config = dict(
    n_kv_head=4,
    activation='swiglu',
    norm='rmsnorm',
    bias='none',
    tie_embeddings=False,
    init='uniform',
    init_std_qkv=0.031,
    init_std_o=0.0,
    init_std_down=0.0,
    beta2=0.99,
    decay_fraction=0.763,
    final_lr_fraction=0.0,
    train_tokens=678500000,
)
MLP neurons of a small language model. Each row is named by its layer, matrix (gate and up: input weights) and neuron, and shows model dimensions 96-159. Each number is 200 + 30 x the weight over its row's rms, rounded and kept within 0 to 999. A neuron's up and down rows have the sign that makes its largest values positive.
Before each neuron's rows, "fires in" lists the words (lower case) most often at its 100 highest values on Wikipedia text that the model never trained on.

fires in: "of", "in", "at"
L7.gate238,217,222,239,209,199,193,214,167,188,170,195,187,209,225,204,234,187,190,209,154,184,200,207,249,196,237,176,177,196,181,166,156,206,147,213,216,232,225,206,100,192,208,244,170,238,157,177,181,221,181,256,253,217,189,237,202,184,157,211,197,207,201,148,204
L7.up238,175,204,145,266,222,188,155,170,161,195,180,180,222,191,213,178,172,181,144,222,194,228,129,203,156,239,210,198,183,223,194,222,216,224,201,201,228,186,175,184,238,203,208,182,159,168,212,196,248,197,232,108,191,172,186,200,240,225,244,219,196,228,193,199

fires in: "9", "8", "978", "94", "90"
L3.gate945,186,180,148,213,198,192,223,163,157,255,170,264,188,201,178,196,217,253,231,241,152,178,205,209,212,177,165,215,241,210,205,160,222,199,200,185,154,229,206,201,167,220,156,217,218,160,212,216,218,182,142,213,206,217,214,198,197,227,238,276,225,243,199,161
L3.up945,266,257,211,197,242,256,253,190,232,168,219,276,159,161,220,216,202,183,232,155,190,200,176,226,168,207,214,219,163,238,207,166,249,205,166,218,190,210,222,200,202,271,256,171,247,241,239,157,185,224,186,173,165,233,153,191,193,221,231,184,234,204,211,164

fires in: "to", "top", "town"
L3.gate972,227,210,147,188,220,95,207,233,162,216,175,255,179,240,210,218,252,226,254,221,221,185,200,210,200,167,178,175,213,162,210,185,178,194,187,161,132,205,248,208,215,206,227,220,198,212,177,220,201,214,230,233,191,210,214,193,141,198,197,187,191,232,212,233
L3.up972,226,215,165,161,184,206,193,230,173,219,204,197,209,215,211,251,181,226,230,250,211,161,180,233,177,164,195,140,176,180,179,202,173,169,165,215,179,167,214,174,228,242,217,200,168,244,131,172,220,237,280,261,242,195,198,211,176,183,189,189,180,188,235,172

fires in: "new", "of", "court", "was"
L7.gate50,203,207,164,194,192,184,202,173,159,215,235,202,198,190,175,209,255,230,253,200,206,217,179,254,240,138,134,226,201,176,249,156,158,137,205,221,178,174,215,179,193,257,249,152,190,228,219,253,217,211,236,154,203,156,252,207,179,250,208,246,199,211,218,189
L7.up50,167,163,174,209,201,226,230,181,221,207,251,191,162,195,182,184,245,215,206,211,191,216,175,238,223,158,185,226,143,208,184,163,173,202,222,207,182,197,265,222,200,205,201,184,201,219,216,201,227,208,279,193,134,163,241,214,230,218,219,189,215,201,203,194

fires in: "were", "are", "they", "can", "was"
L7.gate900,222,195,178,190,237,178,268,246,155,201,173,214,230,195,248,180,146,176,215,135,201,199,224,197,163,205,179,233,155,197,225,152,175,163,213,199,211,150,213,197,195,198,201,222,220,156,147,151,158,250,213,168,239,194,191,194,159,204,228,220,179,202,265,193
L7.up900,187,225,147,218,197,188,245,218,205,216,213,244,188,212,114,186,178,148,191,232,212,184,170,187,226,177,173,195,207,237,199,194,155,217,222,221,215,205,220,150,186,169,184,257,204,267,133,170,167,163,209,168,178,193,239,247,182,161,217,198,180,241,203,165

fires in: "are", "among", "a", "still", "were"
L7.gate716,213,205,189,200,227,220,222,223,163,179,176,237,230,209,250,218,219,145,224,142,215,153,258,183,144,205,167,205,185,192,207,229,211,198,179,196,215,160,182,113,208,204,175,167,211,179,154,224,240,194,203,139,235,137,181,192,210,140,212,216,243,221,213,193
L7.up716,195,183,185,173,196,176,218,283,113,163,230,247,179,208,199,200,234,216,229,178,231,148,209,213,209,152,194,190,170,170,227,183,169,202,176,185,210,224,213,163,256,213,203,194,173,208,211,203,167,170,198,193,221,249,212,202,197,232,210,222,210,212,206,183

fires in: "an", "not", "any", "another", "anti"
L8.gate304,196,235,187,170,165,227,246,207,192,238,201,270,133,185,233,203,257,210,249,204,217,195,159,204,180,131,180,233,224,159,163,194,236,186,174,187,212,171,223,154,177,192,235,221,205,193,168,216,173,187,154,202,203,176,188,164,208,177,216,252,198,230,229,203
L8.up304,196,211,176,216,200,217,226,199,169,256,170,242,198,229,220,196,176,193,188,215,205,199,202,257,159,197,196,176,249,168,152,184,244,183,233,215,197,217,236,200,242,198,183,187,221,203,171,189,188,197,166,205,127,230,188,200,218,248,205,236,209,202,218,123

fires in: "including", "included", "valenciennes", "include", "includes", "scientific"
L3.gate841,204,228,214,186,240,232,217,199,161,178,226,185,225,204,188,175,218,165,228,175,196,225,234,171,188,134,199,261,174,189,153,176,216,216,174,215,170,191,157,196,205,216,240,228,193,200,191,233,174,182,228,168,215,119,237,187,192,223,156,171,154,221,221,240
L3.up841,195,197,93,159,179,208,194,187,133,217,274,198,164,175,138,224,183,203,256,197,199,215,193,227,210,196,192,161,236,165,194,186,257,156,235,220,203,236,190,156,188,191,157,218,243,217,214,227,210,235,183,180,244,141,146,195,221,152,222,206,209,256,161,220

fires in: "an", "anti", "another", "any"
L8.gate60,206,203,205,188,179,189,211,165,137,192,198,200,219,219,193,179,203,190,193,201,215,202,220,198,209,224,187,206,153,201,171,202,232,179,194,180,199,149,168,237,158,153,163,270,165,148,139,205,181,189,151,215,159,215,156,178,261,214,203,202,205,181,208,215
L8.up60,206,172,173,186,197,225,218,142,209,214,173,229,194,196,175,236,162,192,183,206,176,214,171,185,212,189,193,188,207,132,145,150,192,178,157,173,190,181,223,193,256,251,219,223,207,210,226,166,147,206,180,216,184,216,198,188,217,245,202,219,216,209,179,149

fires in: "was", "this", "the", "had", "has", "it"
L7.gate922,213,241,188,203,214,223,241,257,173,233,161,282,208,175,220,208,197,181,229,123,201,236,207,166,186,196,159,238,246,189,215,210,169,166,182,178,196,174,183,226,161,232,203,211,194,118,238,279,175,200,208,192,205,199,251,184,205,196,207,211,165,231,178,236
L7.up922,178,257,243,147,183,237,242,215,161,207,197,171,152,153,172,200,219,215,172,153,174,173,214,146,185,175,170,228,142,207,184,198,259,211,200,206,220,202,164,184,138,221,143,189,181,205,252,188,211,208,200,238,206,210,188,190,205,212,198,187,215,193,223,173

fires in: "of"
L7.gate216,176,190,233,188,203,185,226,150,172,144,186,213,176,170,127,199,210,225,278,184,199,161,231,249,261,197,246,239,220,176,192,167,218,236,199,212,214,168,181,175,235,199,217,171,194,219,189,188,239,195,170,165,200,198,203,205,209,248,183,201,192,155,256,205
L7.up216,181,198,170,207,210,188,185,174,198,156,212,192,229,196,183,243,223,180,203,189,189,198,168,257,227,208,187,228,220,160,140,140,169,201,201,146,173,192,134,158,205,247,243,185,194,213,233,231,263,200,230,153,160,153,238,171,223,174,193,236,123,240,273,199

fires in: "january", "began", "to", "under", "hip"
L5.gate546,247,262,191,178,225,133,272,212,207,168,166,262,242,205,205,257,179,207,246,243,226,210,229,157,181,217,213,202,217,176,125,231,199,242,185,203,161,158,182,157,228,239,202,162,226,197,135,169,166,227,178,190,258,240,140,192,178,191,202,227,157,199,219,215
L5.up546,228,198,190,175,172,213,263,200,206,190,192,268,259,211,197,210,208,146,252,232,192,180,187,246,246,194,218,208,226,196,152,213,220,186,186,200,176,202,175,162,172,198,259,151,215,247,229,131,180,198,194,237,163,233,180,169,199,195,190,180,155,151,236,169

fires in: "three", "four", "five", "fourth", "few"
L4.gate293,261,215,157,217,201,243,208,216,225,168,245,233,168,185,214,213,285,231,229,209,186,222,268,194,202,184,222,179,173,201,190,261,216,138,139,134,196,208,149,204,196,241,136,199,240,233,201,203,174,178,239,213,218,195,203,228,157,194,198,155,147,194,151,218
L4.up293,193,178,200,206,246,199,256,180,180,215,227,214,163,208,215,186,203,157,199,228,207,233,161,146,206,187,179,255,241,217,283,222,140,210,195,181,176,246,208,224,213,218,180,215,194,199,213,225,232,207,189,178,194,185,144,194,232,229,190,179,225,176,178,214

fires in: "member", "members", "more", "most", "may", "michael"
L8.gate495,161,199,177,229,191,241,230,247,198,196,181,201,180,209,271,176,209,204,143,195,195,204,174,236,237,223,233,244,187,212,261,110,253,206,190,182,167,207,185,178,250,223,164,181,222,145,195,206,187,185,168,188,152,217,153,188,193,242,204,189,181,202,158,197
L8.up495,235,186,175,270,180,208,204,199,216,176,200,162,163,169,200,170,222,184,278,169,159,209,181,166,246,178,189,217,188,145,182,228,195,199,249,214,243,197,179,183,178,185,207,201,173,193,196,214,266,189,231,208,216,178,165,167,204,245,223,180,205,231,166,225

fires in: "made", "such", "more", "most", "much", "suicide"
L8.gate217,199,224,228,167,221,246,237,221,162,157,251,228,183,229,275,151,220,204,156,240,197,253,203,259,219,241,206,204,186,162,210,188,228,155,215,199,222,176,183,234,224,204,219,210,166,148,156,186,181,173,220,197,157,193,171,247,169,226,225,187,213,209,251,232
L8.up217,192,204,183,231,126,253,217,170,189,221,216,126,185,169,247,174,257,204,213,178,182,131,205,248,215,206,213,200,103,199,185,248,185,197,159,195,198,188,196,213,241,163,135,199,181,191,172,220,218,209,200,188,182,238,140,153,180,205,213,231,222,183,161,191

fires in: "two", "three", "five", "ten", "seven"
L5.gate855,208,160,182,224,221,191,222,171,177,151,180,208,188,213,210,191,189,174,201,180,191,225,267,210,237,224,220,214,185,219,204,254,235,196,196,164,214,266,188,181,203,243,207,276,162,174,229,198,223,175,227,187,278,237,181,186,199,182,169,141,197,178,179,165
L5.up855,269,185,232,195,149,186,254,195,232,152,175,224,176,191,167,234,190,142,265,244,207,175,188,254,204,205,129,230,175,211,202,230,213,258,168,148,237,193,208,224,183,162,199,195,219,198,205,199,253,186,111,190,168,210,195,175,214,165,189,190,192,210,227,202

fires in: "is", "became", "included", "include", "present", "including"
L7.gate207,249,213,188,154,262,197,159,252,181,195,227,179,169,217,206,163,194,168,236,208,196,234,212,206,188,242,197,239,149,158,206,129,187,202,157,118,181,225,149,204,212,192,207,194,209,221,174,221,197,173,175,138,130,184,183,160,179,235,215,227,196,186,222,192
L7.up207,244,216,189,157,173,268,216,213,185,264,193,161,192,253,182,173,185,197,185,164,231,212,174,232,209,262,225,183,222,101,241,173,177,185,195,175,225,254,216,239,179,234,261,129,222,192,227,184,208,251,144,206,174,195,164,199,214,175,198,174,178,183,221,188

fires in: "where", "when", "shenzhen"
L4.gate848,206,250,229,200,161,234,219,193,194,170,212,197,167,187,182,254,188,197,210,187,184,211,187,232,151,232,171,201,185,159,223,157,270,167,159,205,186,192,197,166,235,158,230,174,189,159,192,251,225,162,193,215,185,208,200,262,209,205,226,191,171,135,184,205
L4.up848,122,206,208,197,127,183,216,241,157,223,241,171,198,172,255,279,160,202,202,216,209,194,188,263,233,240,211,173,136,203,184,171,217,176,163,181,190,191,268,284,214,183,198,168,193,217,189,225,167,232,166,176,223,198,179,201,212,237,252,209,164,204,183,221

fires in: "high", "highway", "little", "however", "every", "never"
L4.gate1008,218,221,205,215,198,259,197,254,205,177,224,254,161,202,199,219,199,217,283,201,243,193,189,197,159,179,207,195,210,243,161,191,233,169,195,178,194,213,236,176,222,185,173,169,209,183,215,205,197,274,173,168,205,250,210,186,189,190,212,257,155,204,159,160
L4.up1008,149,191,174,231,185,218,151,158,256,266,163,161,155,172,169,145,148,259,185,185,193,231,224,194,252,178,213,233,224,216,177,221,196,175,207,238,242,227,233,175,220,188,228,247,173,231,165,198,212,187,214,152,210,165,259,210,187,172,154,170,230,220,184,185

fires in: "to", "around", "community", "ground", "city"
L3.gate605,206,230,191,175,207,202,199,222,175,211,151,254,203,196,229,228,127,218,223,245,215,192,229,181,207,138,200,190,199,178,194,168,157,165,195,148,159,222,196,186,190,210,160,211,183,204,202,181,211,187,209,199,140,237,235,236,186,160,189,178,205,238,178,231
L3.up605,204,192,159,147,204,179,237,185,221,181,179,242,134,212,167,208,198,176,184,230,208,148,174,193,203,161,172,181,218,185,151,164,199,217,164,168,198,220,203,224,265,220,171,183,151,230,180,203,211,206,237,221,160,211,216,289,227,155,209,147,231,186,233,185

fires in: "8", "9", "7", "97", "86"
L3.gate737,193,162,155,247,241,105,256,193,196,182,164,249,169,149,170,153,193,203,247,165,173,206,257,210,226,211,184,209,227,188,207,233,215,172,182,220,152,195,189,170,168,256,170,207,217,208,213,202,219,174,217,209,209,183,209,201,130,233,161,182,244,219,233,172
L3.up737,214,143,152,214,152,224,242,169,184,217,142,211,198,163,190,213,155,240,177,187,208,188,238,198,188,198,195,192,201,231,219,239,209,191,207,210,213,213,184,237,187,219,224,211,207,207,142,220,214,178,200,204,143,222,201,146,162,226,227,159,223,238,203,138